Weights of a small transformer language model: 8 layers, 4 heads of 128.
MLP neurons of a small language model. Each row is named by its layer, matrix (gate and up: input weights) and neuron, and shows model dimensions 160-255. Each number is 128 + 24 x the weight over its row's rms, rounded and kept within 0 to 255. Numbers have three digits each. A neuron's up and down rows have the sign that makes its largest values positive.
Before each neuron's rows, "fires on" lists the tokens most often at its 100 highest values on Wikipedia text that the model never trained on.

fires on: "|", ".", "-", " |", ";"
L5.gate328:151124141139068146140131136111136111133181120156157129141132196142149158095101148133135148143114197114115147135136131128140119184140116125136099114167083087125129169145158108094139074106113112105172144162126145095125131098098126139086129107161159100102129130145132118132146117139121127152
L5.up328:154173145122146142101114099097127119107123083149123155124161132148110130115131152101131116104201134124060110155147130086133091127119121072144141108155100113163106132151112104102107151126101142122173142120090147135116117163127166152072145150122161087134115155113144115162091152124133143141

fires on: " him", "1", " taken", "5", " in", "0"
L5.gate785:166176086111102130157119117132136121093108124089169103144140132154138133137112107149155170151170130157126137145140149160110138098120069106151124102099118095144140161165166156131126127143108131098147135104137103150141087145172119120154118144140111114141145124160149143119168125098121112122
L5.up785:151138102104111102175107113142152133150161109059112121108138134149129119112132134143142124149163125112106133153117173123131106156140123151180072152124120172163131130149152123137107134150112118128120108081115122131126141118128120123161179103138122107139070150166116110121134145102136139150

fires on: " |", " in", " ft", " mi", " /"
L5.gate64:118135145143119137109181139106164093170142123086108147136125130126144118128140133114102126149112136122138115120111141172145172136144145160148120121102103118151132151135126119145101150163144117151127134139153107123052139156122143116110154128160091133147102111151108124158190164110108117090
L5.up64:132139114111133101164120124123116151166155169169128118115076142115152093110152140130074122147165104105031168107120162168156127138137136130141128139159108105098121157150160144131147142130148114173156120126144151124121141151124114107088131129140153108162112123108126126137133142133139121165

fires on: "R", "Ch", "H", " ch"
L5.gate1211:140168091152106093111143120109093126156149097135144124077177117137106074131134152156123170153109162127174121150148100130117129150106151103157173121134114134187145177124149119125134157109128123137169133104114170129106122140121088120147124123101179126173134124107094105106134152130100084113
L5.up1211:125140137096083129141163125141107140156089140144129097126142115122147219104159125157138099155120159130116096126099120118111133123126085149160101136133132147104141109104140107164129120086174146130093153108148144123123089125137125160098083104146104123126086129172175094158120080115086148159

fires on: " W", " L", "L", " R", " H", " S"
L5.gate77:109134132073121096122138061165126124117067120151154102122114180133141136142085126109177124138132144131092117143157149136136129131120152129160142134146148080133088125105182148118143112121163142095133133106105141139114105103161180099108098143139120110158143100100134126165139154139098149145
L5.up77:121132135150127155104145104111148104158193152162165170130111145130136146136130118097094118107057163144096167104122108131158085105135102139135121127141167122111223097131138127127113094156118105148145125157090124059114119168128092147122121147101148073134156133088155122104127101167115145118

fires on: " ("
L5.gate1215:134106113144079087114103154100105084121159092101169134094124159108114150100154094125131120103122094113099124140103167181154113123158141175158133126148107138173100146093127128140156095173104125147135136102144136122110184106114147081167130159160074159119117112120155087081123107153148096126
L5.up1215:105192099117147100169086153116143147101116126138121149163135128103137104103097135174140115129132118111074134118140148080145128120096124155129165125115110120163138135143100114116109130115128178183133140127110118115130110154149127117131147146112129116166119112106115125149151129128115164066

fires on: " (", "bu", " Bu", "x", "vel", "ou"
L5.gate948:090119123112177100140100126140152159099146098147134113094111128103096138089101122140147136150135103116131138143116141120139118209180130176140114116142108084110133104149133148116107087132143122126107141090168105135089143134104139168091151130114084104091130128131122100107118084095172140136
L5.up948:109126087111133115103118148097102162106154102148159130149154141123129128112117115140112108126115123160095144124114177125095159138071117121090111157127158150163144126128074098088164117106119169124142141101126153153119150110118131165150130144151098083130086123119162131081132112179186176105

fires on: ",", ":", " |", "."
L5.gate1261:158139099099144092114133133128084141135106159125064072142095146111103106077100174130103120129151089141124135157114107178134113115148131114096123094117139123140139131163126099146152107119135101120117102109134119129166165130100138125095141137151122078132125127130083143213098126131122169151
L5.up1261:124161127087105152085180167119167110109135111155127079125130087144089101090115106140154161157089144114116142117136125147152142105158131130194125146119148126118104146081123093092098133124136109174136097148180150180135154095135159186122121140137143119144150112140098140136121096145100142123

fires on: ","
L5.gate164:150136129114110154101107139109111138153137119120128132127108092169113108122104133148158135141093122108091124143153108141131148157117093163134123125125093104132141156113145127116130101089122138114113155106128114092153141114158139124088198129133128121141166149094152075107156143155174148139
L5.up164:127131089122124119113093104130118118160105110163107145104126152112123128125090105185143168143148150148142130129168145121159123138153120133112105142138134125128108172089129137107096101124138124147107144091084123084137126087121124090146165072123130128086166098132137129096148095187111167098

fires on: ","
L5.gate54:122161115101111089132120143103147104152131082126104122113125118147070106145115178135186189169134092149106072122124094150120168140111141123166163131120080110122138144112134076155119115133172131118125078126145124128105097137105126125127113124147117120110192102150147139135124119114103130091
L5.up54:162118131171108123116123104124092193129140134112141129089129146084107136126107097180107134097110090146122125145159116161116114121132125112141174133118122134153140127095138134077166127113131132127119149149119142102160130143092134146130142121095087143131109132092120154146107137123155155103

fires on: " |", "|"
L5.gate754:155143153133140122124147115154120115159125138072139119121158149132129126139145133122115128134111117127129143160106109139111138161125125131129195129097079097115149127141163155171120138150082124160099167150101089091106127092115121163167098166109065088125094066087099087138095142155162096152
L5.up754:126101169110114139138174131110097126120122142138123116130116135124120125130129108135128142122147068117137174115135155116146115109129091091167099182111138149136096119158154115135131162158092105123126121123100109105104152158115106088109110107126162122168088092120100144101133094130141129105

fires on: "T", " I", "I", "S", " 1", "\n"
L5.gate859:104161141183135153090103149104137126112133127152156149086139115113123124090044158144174174077165155148099173115119106100107100094103097129109113133128126122141163099135153151175127072089157145129102109125104201106155120096099095132097122166121143161135108109123098143129142150120101141093
L5.up859:123116125158083141186174118109143108113087142152121129140123151146105139102129130119116169109127112121121118145161142096126105129123120148129136136083130130123116129125140171145128099145107130105103079146112106129129117202111126142157131093133094127129122130139114154128120142140097113113

fires on: ",", "din", ".", " t", " killed"
L5.gate36:113160112149160138099147129127119138127137135097103132141169126127081146161136182134077143136112156099125141124133148109099090153150101156109116167139147101142135091115147146093155124117137137122148089130148132124121122135151115141112093111106113120127121117112141136084135173113118146102
L5.up36:122130100124140176110105125138102116155126134142146145107148155151103141097107151072106138191167119173109140105136132162094079144142077193147121138108083119109156120154122124130100186136139135164161132111146144121131155111138136098114150104107143114131127174106139123144177131113173113115

fires on: "."
L5.gate1343:161101117110175148119114151145142119130156119105119149114140129163117080128167112123139156150161099115111176130127139160151107149079115136133125110136129167131150130132132124107144139102096135209177092113120145131130110111128103086110093119169142042149122154095106153131136153164145159133
L5.up1343:112146145129104185168116103168132100120102166168117116133159112148122117125169120136095116077135117134111150141144135145163144157127133148127115120107127105114108118173122099120105144151144140132178170124156098132138116110175173113115110136166119140125137137137088142142148133087081105150

fires on: " |", " end", "|", " of", " left"
L5.gate1096:106105131140121111111138124149186132158115152153120142113090126145100163113119106136122114133157123130156149116121119130158175129143161082143122163101113123082124101182133098131117138157114126126167145134144116068107191124070132119161116110150098117096131162124140123123130147109123061121
L5.up1096:103123153118110188152121156129116131119149117142112090149130132130146135122085134159138104141115083144094130111123165114091120129181157147121110122109153170100110130131126147126124129119147132118073144114125127108085128139156108146094095100052146134142135091133123127163126118153137130125

fires on: " St", "-", "e", " All"
L5.gate1142:131123154087107097139130148109177137157176163143109129106083119109141108108091152064139152145130120107112120098121106131134177108128105171132123169115162142107122105119142132140105135139132081164178141136065150116142176154112141105086151131131104107091161128089135140148099115099152128155
L5.up1142:152089100146116104130163130143144162125130163071170104153119097148162091124173112074125099142110110118118154124150121116096139131158111098149167129120159077134134044167132146156092150095103110143116129134114126120140137138078143172111140141094106136147147102128114083113132139108128131121

fires on: ",", "s"
L5.gate1330:143129141078106146104133093161131110170129158081121157156140064162109125153147151128149069139123153122114122071155138146151188162107127117120055119136127109110131112103153090159052152112064139121133111113111128166124152111145135132135122148118142089154142110134104133102150087131109139118
L5.up1330:180070114123146147091149133151174149156116144107129116090170123150066114101134118112093146118100107104088113092120101101164143097174091095120109130122121209129113119119183139129113125159116123120095124133118153132126081142101139114105155171089149127128127164117094151086078104146128123130

fires on: "a", " |", "ine"
L5.gate50:114115117127100126108127161139104157151136107144124149127136154122127119175135089115093088139080125165087104135119124109142116134175161121131176151085134168110121153121121129114112122110088143119150096135133140112111109117138129132137137162130126118143110113131115131150123110109140098127
L5.up50:103061146135133126121147121140147143159143122168116141158155111142147138126143166078117103091130118110162098111123132096117105154121122176115181089112179104109142067150125120105150123131109114103108146159111108164142102148164097163167089121115138160075150135132139123135108120101090138104

fires on: ")", "G", ".", "'", "1", "ter"
L5.gate101:142133134103129136089076089099121128117119136085142131100164142142104154144133164169113150088136102153152162106152098133127114073129151131157147141120118141112144106148128108132128127136100149116102168130115157188132155158108129135129115117091115116087141132131170136164163126143151129137
L5.up101:097137085122070119131130140142116145148092132114171149120110140127131162125093146146132127094122166100102141120132124121177100172158121162153144101122124156071096120128135157102132102130116110117157110124101098134131166150127126097138124118129122178120108116119157155094137155130091118128

fires on: " I", ".", "I", " i", " 1"
L5.gate45:129179089127120167110121100156149139131139143130160141131119159161139139181087159135121121179118101154110161095140130091140111156114137142127177145084122142121137149115132122133117148113139077162122161106110146115104106128130138154093126146139116099099092121135125164121113149127119117155
L5.up45:094112052152180113160127102130150110099138141113125113137163165141122092119185126155130137158131108128102094156147129108098137117147132128114156107146132131115122134130121111109121148123121133126135113156117099131110162166145131181112144094094117129174141115134134166150113130124056133125

fires on: " p", "\"", " m", " dr", "k", " le"
L5.gate966:127117108114102122110109088102097137163150116133127083152148106138152117146144152116111088174129153163173155133113082068113142100156149104135156091155095099104102122129133118187129109159130126124105138188167168128115109132130118147135099176106176110122156096093147192115115075127165119144
L5.up966:138090112130129134141138145092140139093132146122146113107127086153097156141144101171135149137187100159077121108140122137122115102139115121122137169127121097127118117095141108126139141118098061164126111098179110126172127120135149185091156143138116136151129139152119103072176178155130125123

fires on: " the", " The", " |", " a"
L5.gate877:095163138161099110120118118058137124154166139122142131128148132106110078123105157160162184131122134106112107145134139089126153120078117137118151109134103091174128135124161154113109132127095104083146120150087150131126130123101159094155120147114145098098156160125091106155094100121125134110
L5.up877:146149134143099128117064105101160159136144099110125137135136126134118148107113140189140147161129096103119126149105136130113129112123123098106141126116075096130118169119136143128107140123129131064166101109132145118185143130123131126217121120102149138139172131144085156159100116114128128124

fires on: ".", ","
L5.gate82:143134120108125165142161186094104154139149159155107111122140148171137110194135118125078164080112134119140127081107146094136179094121109150183110174148151134137136137149115108101131153110077136146176115104145097159083138134130157122136104165107109127152138114141143107154140110142155160112
L5.up82:139137107122133141108099125128090087162141170142086117144137088138100132107111127117168116121095100135116114093151081118150133100159121119094105177128106179095155155107144112113074100160177126141139108137116129111114128179122112121129145121132136117188136146129102119163112109120101149171

fires on: "\n", "\n\n"
L5.gate213:104146113144099164124163126134175145151137132124122140117131153098104112084130114089115093165122121113125122102117165113084175143141123111174141125116098135095095145117144123150150125128158169173143136139089127114154111126079156106185121094123146066125123068182133160145157096135156173143
L5.up213:131125096099137137174193152133182093145116174162132136134093131125149140117112142156126068159100161079152120120102080121155158135128122150146165129125120140136127179120103105103153148124152105089128117138155104130134142144143082096115137111133169128139107087149112128166136182113128134131

fires on: "."
L5.gate1048:100141167102115142138125061129130143127115085098088116159131109119171122099163126067109108130106144122061140153138123133171179103145138106175116124137149091107107090108129163122149097144157161129138159151105100145124175115109101095140146145124126141114093175112105150166166150107127154155
L5.up1048:132145135145159097137137068089132149122136113109139121112131123143083093149140124104121114123145144161106107120151140140136115094111118110155150104127119142108126129117097137133116092098149191177148122100089129176115154098121084133088077161107149143138103101091121110106127111089150102132

fires on: ",", " and"
L5.gate991:134159096132096110133149123136130113139150118103150105106104059148144101114109100148131160144134173156106151160097156113133141164109131115121113156164102110137137158121102129137170083092108115150150142131131120082120119140148113127127125125120090114120131099102173127131095125129127125153
L5.up991:133108103148138106122119113089124106120110105113147084142125154105152113118109154135120150120145153139125138165118153121057137123143138138106125151082153126116148112139150123120106109130096131083139134140082153090135154133150172082128182132146116139112142125162119153163154109071136162152

fires on: "L", " K", " R", " L", " H", " S"
L5.gate72:110119096155125149130168120144131145112149126125157169103132111142143116128169142128121177128174108161121141120166135130129127157129123117109087112106178138114089111118131106100131099117138138106142102126148150106134138130155164123137102110132136096177122132088133111183127196110148086123
L5.up72:127124129166138093127129120165139112085109137117094129119120171104114114102124163171133149098124120137116139107104127072127153119164124143113139133131137102146144129159146152087100121128113123104131102125149149143124142098145144143116179128139169117145142157092122167126091109119137111153

fires on: " f", " but", "F", " Ref", " F", "f"
L5.gate638:149158131152130137092111135130132152066108113088177145142165075131129139099115155095136119092118171146127127109157175128153158122133133164152160120106070139134137117119114119073138131183137142137138145122145121110155130141116105135152086140103134155135112129157116177122101134133064127124
L5.up638:119130145132140148134109121169163120121091142110139162147161131126136111137143102151149102126120125096173146100125110126084147124130155147124144147133139094092147109091135180112154169129126168143095153172139123123139121136125102144150086138127153172129120117132130126105167152134151167148

fires on: ",", " (", " of", " was"
L5.gate524:122165093136167154093161163103126099128122119099132176119093107118111183123132124084142134138113136140099142157111160120151112089174142141165100115156159126160120109148147107127133134115100096104139137127100196160116172109101116106093178164161118127107170123125131127126141129099146143156
L5.up524:141113147156138130155115124146170108140094118118126098082158143132178159178130111163105180151206130119129135109076117146098157140136136121090133113142130129085095126125117115115121175127113103145131133145117154153105119116108165128121129106109112061090106115139140102131139152125088101164

fires on: "-", "born", " |", " Sam"
L5.gate48:142145120096113164095097129132075121130103165112154142129137111148134125136116126122135143142119102135125113128086155143148145155127157146144140106110156068145103111187107101165099101120143142184132182110135138124094119161166110125120089151092101148135112096119116108142128128126116116173
L5.up48:136148110126143107143118150134123135108139154106116111118130159107151139135110125162148122105161124105099115158103113134092168128132130096116109102113153111133147133097142120129156151123135156147080154172127107173090133124084146156104138144109128118132115123101076138161128110122120128154

fires on: ".", " and", " on", " as"
L5.gate123:148116155117148149178075123128075109132142084098140139118127176156132147121137130080089135133103140113108132153115132123116106101138123157135132120110143123110140116132099107175181090130148188120162106154115084094180147105141190149125103109167098109131138127112106133136139129093113130136
L5.up123:146108125113138114137138116130143057077124150138117121129118147128134138148102113080168113107157123130096141136168113141078128133123087121158115125151139121128161110099158168100098142090134112150121147157103089120130108122190076141144135157139190142118127076130114154142055131119131111120

fires on: " and", "ti", " out", " on", "gi", " to"
L5.gate769:120115165143152113083111162149124104163099134095130141125128161119126129085130164121150145138138156134166130106106134134126179159147075111162096138149080132105100159167143117111087088102134134139137084124131124117121112121102167141143102136135101174152119134113144121123120140185141169156
L5.up769:094140106082090144128126095164128123156136139101119131132111139117128207110149104105115125141147125135105104123146109131097140132140116117143125139160117118134168148107166114100178137129070141133147126110114087138123126134139094125064145138146154114138098148070117125137099108136159137130

fires on: ",", ")"
L5.gate527:126147115132137180144164127177119140138157165077159134121117169149108123103137150120142105129091116128154141139109169102139117141101129131113126098117141106074155103144174104088114147130150154157156121169090110111163157186154109128149119128131118117137129163117138126154152131113140141140
L5.up527:144124140101172171131126142099131120165114143108127129147123064115107131117128157106066135136122147161122153073152148123139107118156134086145117152111087155129140125121164105114115127132111108092120136152121137136154141145138114199131121136137178093157081139104155110141119171138086131088

fires on: " St", " st", " hit", " |"
L5.gate373:130122153105126122085114102083150118167086146111137136105130119140108121124129124082147111140120128093097112119118079110116130116129106161096113141123141122128120136142157115098124141201135139083123132123143136043092127109085112125126178148137098135137132125127117100130138121144106137144
L5.up373:088114138123098117109093140122142168114141113121107108107105095109152136152093156124166164146163101093122114155148134115118152157144107159142149106144169129072095096116122133159126140118122136144131120130136108123118093108128127141132113114117116162130137144109116133119121148117147135103

fires on: " out", " since", " on", " in", " under", " off"
L5.gate657:137137164114135115147076122176132148128159150132149121106133146107112190122164126085188153137158165098097116128106104110114151131152124084137155141144162116124132116132144120112127145123162097088131143144119103119134115093141137095138154106153093111082147109117151151139156169123120116141
L5.up657:152151135135127090130162150130133123114156106153147126113154122079104127116139131169073120111106105102145166099085143114131163106142129138116165097072129136077131090124134140148103149130090168117103095137160120080082152101148151127099111083139096135090145150128110142117134135141103151124

fires on: "=", " as", "\n", " ="
L5.gate479:119122120149132121085120075143154145139147109108115147098105111116107121110142128166111133160131109109137132127130158140113134125101119130132111148170122126141129138123110125145120182141130151121112135126128110129136125130126181126158120148113129133126134057109113180101133154075132164158
L5.up479:133135134135109076155175155054155107150114132156128115095085154133086164080096155165119125162114106116122112108098109133127138110108121153147124074149138147140094116102148131114129129120123120152122155146146134132096089132098160116129117098095127110114097136072111127152161151128150116105

fires on: " (", " |"
L5.gate113:107116149134103063139160133119122134080135118112177139150091175128127177100143102145125141147133146184088106132109134114138146132134126137127112103173100148114120108177138117147129127175114078092149175134097124130137157113132148116146151115130083106111096151139113113150120145127151118114
L5.up113:106067181099136135137169169127146120114147142125167113083109166176137155110131121141104128117117136158131140141109152125135164137110099105119152146152112146147082153164116107089141154139126085114171136157091119148146123086132120135159184107142137100124144083153118091157163151078121146120

fires on: " (", " ph", "-"
L5.gate1208:170138101110154131130112104125116133101129128121106112133131130161116131089153136117158156145137136139122124102125173159105122128123107150082129135135124177140108134115130148127135132133112146134118107098168152128073170131130163120156168135132118085103097121133148112094073121108155084104
L5.up1208:142166093122154092151112114148134144119111148115147113119133151119101139143122119125109085155120126085083123115141109102143141077119122071172095147125127080107162116132126124141082130147118125123135147172086121133139163106118132092132117062069095134131133130094149141102152145117142145114

fires on: " Fa", "la", "ma", "tra", " Abdul", "za"
L5.gate892:152148108175135097136141116152141132078149186143120156143177139146123090101134109075127143114124103126143128110126157164188118166094093108156105129110114134144106146153143134142142143116144098128147164137064147157106114116129155091147110130159188133168153168139121133126090155122117154084
L5.up892:125139104128103138116141098086148136126133138127143119109144146141100145131131167107143136115114180137161114123158138139118112176157103106108124129098144129122111115111122117084116138115132115167138111137167133172092123081168097112161090168117128141082139103139101153158092136114106103135

fires on: " Sch", " We", " Ze", "ä", " Ge"
L5.gate970:076128151138137147120160130124161142105141102126125087089095132156073130172130155124135141114134145153106158131088148142159130105138102126092127147092122127148126110102064092114098123125105101096128130170124090149124126102117125141153091118110080093123094112108100131074157096124141093084
L5.up970:097137133117113148122101160087095115099096125114098110151096123137139130167132115094146106127140103133107145134124115104102141148096116123158109129142144169130116087142148112137102115086119133141135143132073133123142152117155102101159104117141066098102082131085149084101133103134128113137

fires on: ".", " \""
L5.gate496:159120145099105171162108116141164173164151091133123114101128119121123070137146123098154100140172105102123145164128138084129176110154159129144099110142110137133164149117108117131083124181134153119097101107122141113148115129143118105102116173130142155148154148121140091137150149119089137141
L5.up496:125119150124125179102118114119169130101139113176102109124150086142106081141122154144115126132106101144153150138111182146089116101099128161150090103141136114145151131161132173119140103117109110148122148160123138151135120133177103135134151208138135110129105161110101125140143110151138167126

fires on: " and", " or", ",", "ver", "ous"
L5.gate786:130130143089157143163143139165102158101165113130140123109123155142061086080176103106161119161116105116150134178117071134146142144135154115103142096130147087149132140155167149123108183089120091095142157125126127120104118122106191139115103108151129146137075106126104160128151099099122104106
L5.up786:131173159080116176142144136153158166139119097130136146116118086137132128183173109093122135106131127129119165141114111174142097133103092135171120131103083165147131074102115154159135118121144095113129122149101125161125150135125104134144111140135113110129125132102094122114111116146138158116

fires on: " |", " the", " &", ",", "."
L5.gate532:151136095116105151112079158120117096128137102114103114145122140099091129107139106112140091143102150138066118155135094133092132151102153143129146126169127137117173186102143159129128104135059160116114093086121127117190115080126146106126139147107101099158138112148153143117144131158153136134
L5.up532:103127161163076181141099133136097112106164144131106131088116089133164149122101145153160117126146113080105114151098164156098154129146120125142151106103119127104126147147132129147139113141121145077138118126129116117159139105122161108163109122107150115161155125099136118135116138150154180152

fires on: " the", " on", " difficult"
L5.gate929:142099138148080097128086125122082176123124141109125104120145172125119135129138100141128128121129101078144110126143098094141151108148126091127144147126122088170116123175139149117098167153161138153128152129092125124116134102102109131129128080144139067138108122130084095076148124162123088187
L5.up929:102146115179086127128121127163114172114129133130149111108112114151175134134152120108166092155187157110156125114131121149151132118104133181098123137117113136129088153126121115130103117157100158133114125137144124107118147157109117154112068137090129128102129129149144119128145168148100130144

fires on: " \"", "-", "'"
L5.gate65:110137139158089126110089129109122144103138121163133063108135125090119131126135134103110120100121128145102117127107124097160083093135107133121132097147119132104152123128104126120121134141156103150131132135159099154114144148138113100120102117170114134102119119123152128125130150127105095180
L5.up65:136152133149124102118106099096099135131086136162167111102122107105102115103084098119112136149190158143111124109144139107106144105159110120138113108084128149088157155108117146116148150095128115137130132112134144110142129123099124134147118120129156175167154132138128127089118147133091124112

fires on: " The", " with", " A", " bi"
L5.gate512:131205114131106147116154114097187087138142152141121139135125109111120138094160154135120180140161126119121124133129117125137127133111141096111100115129117135153115147132150103096123174089154121085166154098110145122143127181165172146135150127162150138138126142134119167110098089133118105192
L5.up512:124139101094113124143113099131139122085085103090102126155089118112128103142174182171112120128109124114120130103138137108121127163144133172109124185145121144136111137108131131115142138126120127125090145130091107175156119120129110133132115144141164101126163168119149149137112086164132135166

fires on: ",", " was", " is"
L5.gate106:141140131114103098113132176175107148135084114139133160129098096138111100107164129097134146087140110153160160113106110118088164135105102093154147120164111140148126091157149138106138126083118127122113138097106120142125144142128131102076133115106130126124123098114087176159142129146093121124
L5.up106:156128154096152135107112102121132140134105090128121113137132089046041111144098151157174122121145137143151126100135116109084133142136148129163120143154148165124127120106133143099154128109131111135152139116117137168142148140112099138085103147085164146106106142137118107152111113083115133097

fires on: "\n"
L5.gate1179:134082125094138095132132116154151134158132144172163163124136121122090100153098112149173114100099132151174142134081100104094109109105092136163149134097131103155106116136120153116114137134117103110148121113122186095104146142149126093114115176197142125139169146113179151132142112111102143114
L5.up1179:140100127156110138180139120094144129117139134120106095163106088113137143145151168141134107162140131103092139096126129134141154126118133133144100149138098142098129122099157103125138168135155108107201183146154108134095129116113163122131105128139098119130095132085087165120151147122134141122

fires on: " the", " |", "  ", "|", " National", " and"
L5.gate15:111150136155125163094147134121117150145096114140138117105127111142143103119124125130191167150148149155146129156097151122089113127103090146131153121123115093127098198159106086155128117132117146145172151118126109087128150104137115119111142138153153138073150106081148133118098115083127135151
L5.up15:110156127111098124178139102152123135112114120096117134140110139110141134139139138143121142174116139193092101153143134099095119154124090159156158158121092129116131127110174110108110090145075105122148109145118138139125103145070187114096113173110142127117082113118078115157157129131143139130

fires on: " of", ",", " in", "ern"
L5.gate993:112104111141133139118100149147125105098105158144156134113173127114076098113193152133134106098147089120095129158135148154119113113111120151161084102130106121135132123089170159103110052127160106164123139122144134110097183124121114145151166122156169068102142105091147137141111140151117165139
L5.up993:132106107129086096155173178151139152136128143135136148108147122123119151179156138145128113096093148114108145167166148142110166172130111158125154086114175100156113138134131066070125110089150154113111131131108164107177199091136122120118110101088126141154120073135114083170105099167154146148

fires on: " (", " My", " my"
L5.gate308:175120128069096139131118112124134125123157119144155114117159142144113109124119096106106172100143114080143151140086124123117134099129136139120106126113081171133140104142159110125107136137131122095092072143139104153098124082106157089146208103148141100141123155101139113118128138119169159103
L5.up308:135176167115140132134110127100107132115142142124137150171125147168131117105083086127145131102170150136106153165091156084095142103111130110105145113095117156158091127147158148122123137143140160139127172101120145125182144121141097085143108157137109105107111142119138142145105096102150088081

fires on: " (", " and", " by", " El", " with", "–"
L5.gate636:134112138143075107136083122133095145083109130101103135091120159095101161127152158138125163149148116154137154131116139100162120122108101169126131103124133167134125173121161097142136105143103110125146144124144130142147109110157116147098145103144130079110152121156105105137175164123138143155
L5.up636:139140139096102129148152116125115129139143117127133153081081135123149126120081123097127135100104133134130085130133115121151133153139150093140116101131137103155141141166140139116135106126126163110113152087080135131090070106175137122089156134148179151125130113087172096108164133104131088130

fires on: " J", " P", " B", " K", " M", " S"
L5.gate815:094123093093087154076126128058135186156129097130146111125137146145197115114130167186156142126131134121144119133149107140119144147145162109133124101144147152171117122147135110124085144121144172109123122133132136108178136124157126135123141150123164110164121153057118138182114137110162082135
L5.up815:106105120160092174117116134100161119110143130177132080100120124143163121130152120130137174094119115080162149128126117170126168093118141159143109095150129088150079161098129118082133157115098135103119136135103086113153093116142149106128118092151148132098137143071178121145116088144129127156

fires on: " and", ",", "lo"
L5.gate1306:183126164117177163143126166130121159157136135155163134116122166119123121158131145097141207180168127096152159137077140097160135114127124144130170075107082168133133088146112122165166146120105111116160120132130083146102140171129127129169132154109138154155141161117130162140133137182150106104
L5.up1306:113175163115133127141134079144124107132123129120147122137111129153136162110117109129160157132119145151147117152143147137117129197119106123117098093151151133158119155107153123143142132138103162138125142129144078107139100125153099110156142126164101173152174128134099136148086121108142148142

fires on: "p", "s", " on", ".", " St"
L5.gate260:109093113134143104131095159113149159141105163126168140142116169163089109119136127143126113110087154158094114106137079125077136140182079120142098119140139084117107084106147188145150137110115128090127156125136120157120123112134124101106124093129092125142117095167064128096139121123144145145
L5.up260:122083135129128137128090104151075096092086097084096119149172106124120160095116110142109129093143107162101123152154109147119116151160106123118151126180173100098126110154112144145105127167147143116095110150132107125080101128116146113118098161149151175147117108113107164112109127078147129106

fires on: " in", "'", " for"
L5.gate837:129126118113149133152104126150120117140141156096141139098149085139098105163110148123148115135097153086180119100143104130127149131122105161133151128137105140134131162156126104141154118139080116113139130117120144138114099150110144099087135110156144115124131145131129129154108110112125123090
L5.up837:146115117110171099156149097161146103092114134077105114150106128140122166164140124114130126104153169090107118138126139169089159159119130069144107105130061113169155122121104134142119165132127176152109067122128128169149149139095144131171150088113136119120081138106128153151107132117131156151

fires on: "|", " |", " 1", " a", " 2"
L5.gate109:113113142118152145139121130154109134106114124116183127143139129134129128166127159140144129092130151182075128152175144132133138108118174092145136111116167107115134108121131121151124123092125116095143167106126139138098179134130122119150155130124144103145164158131177149138151147099113124101
L5.up109:139113130113125064179121150092145118151115176111131162176107108145157111146177151107107115117137099121082114109160124111138114119117154121133132162115154092128123128106129096149114146118125098110075139133087176105136116117153080130156134144123140152131112123134113129162075131111061143109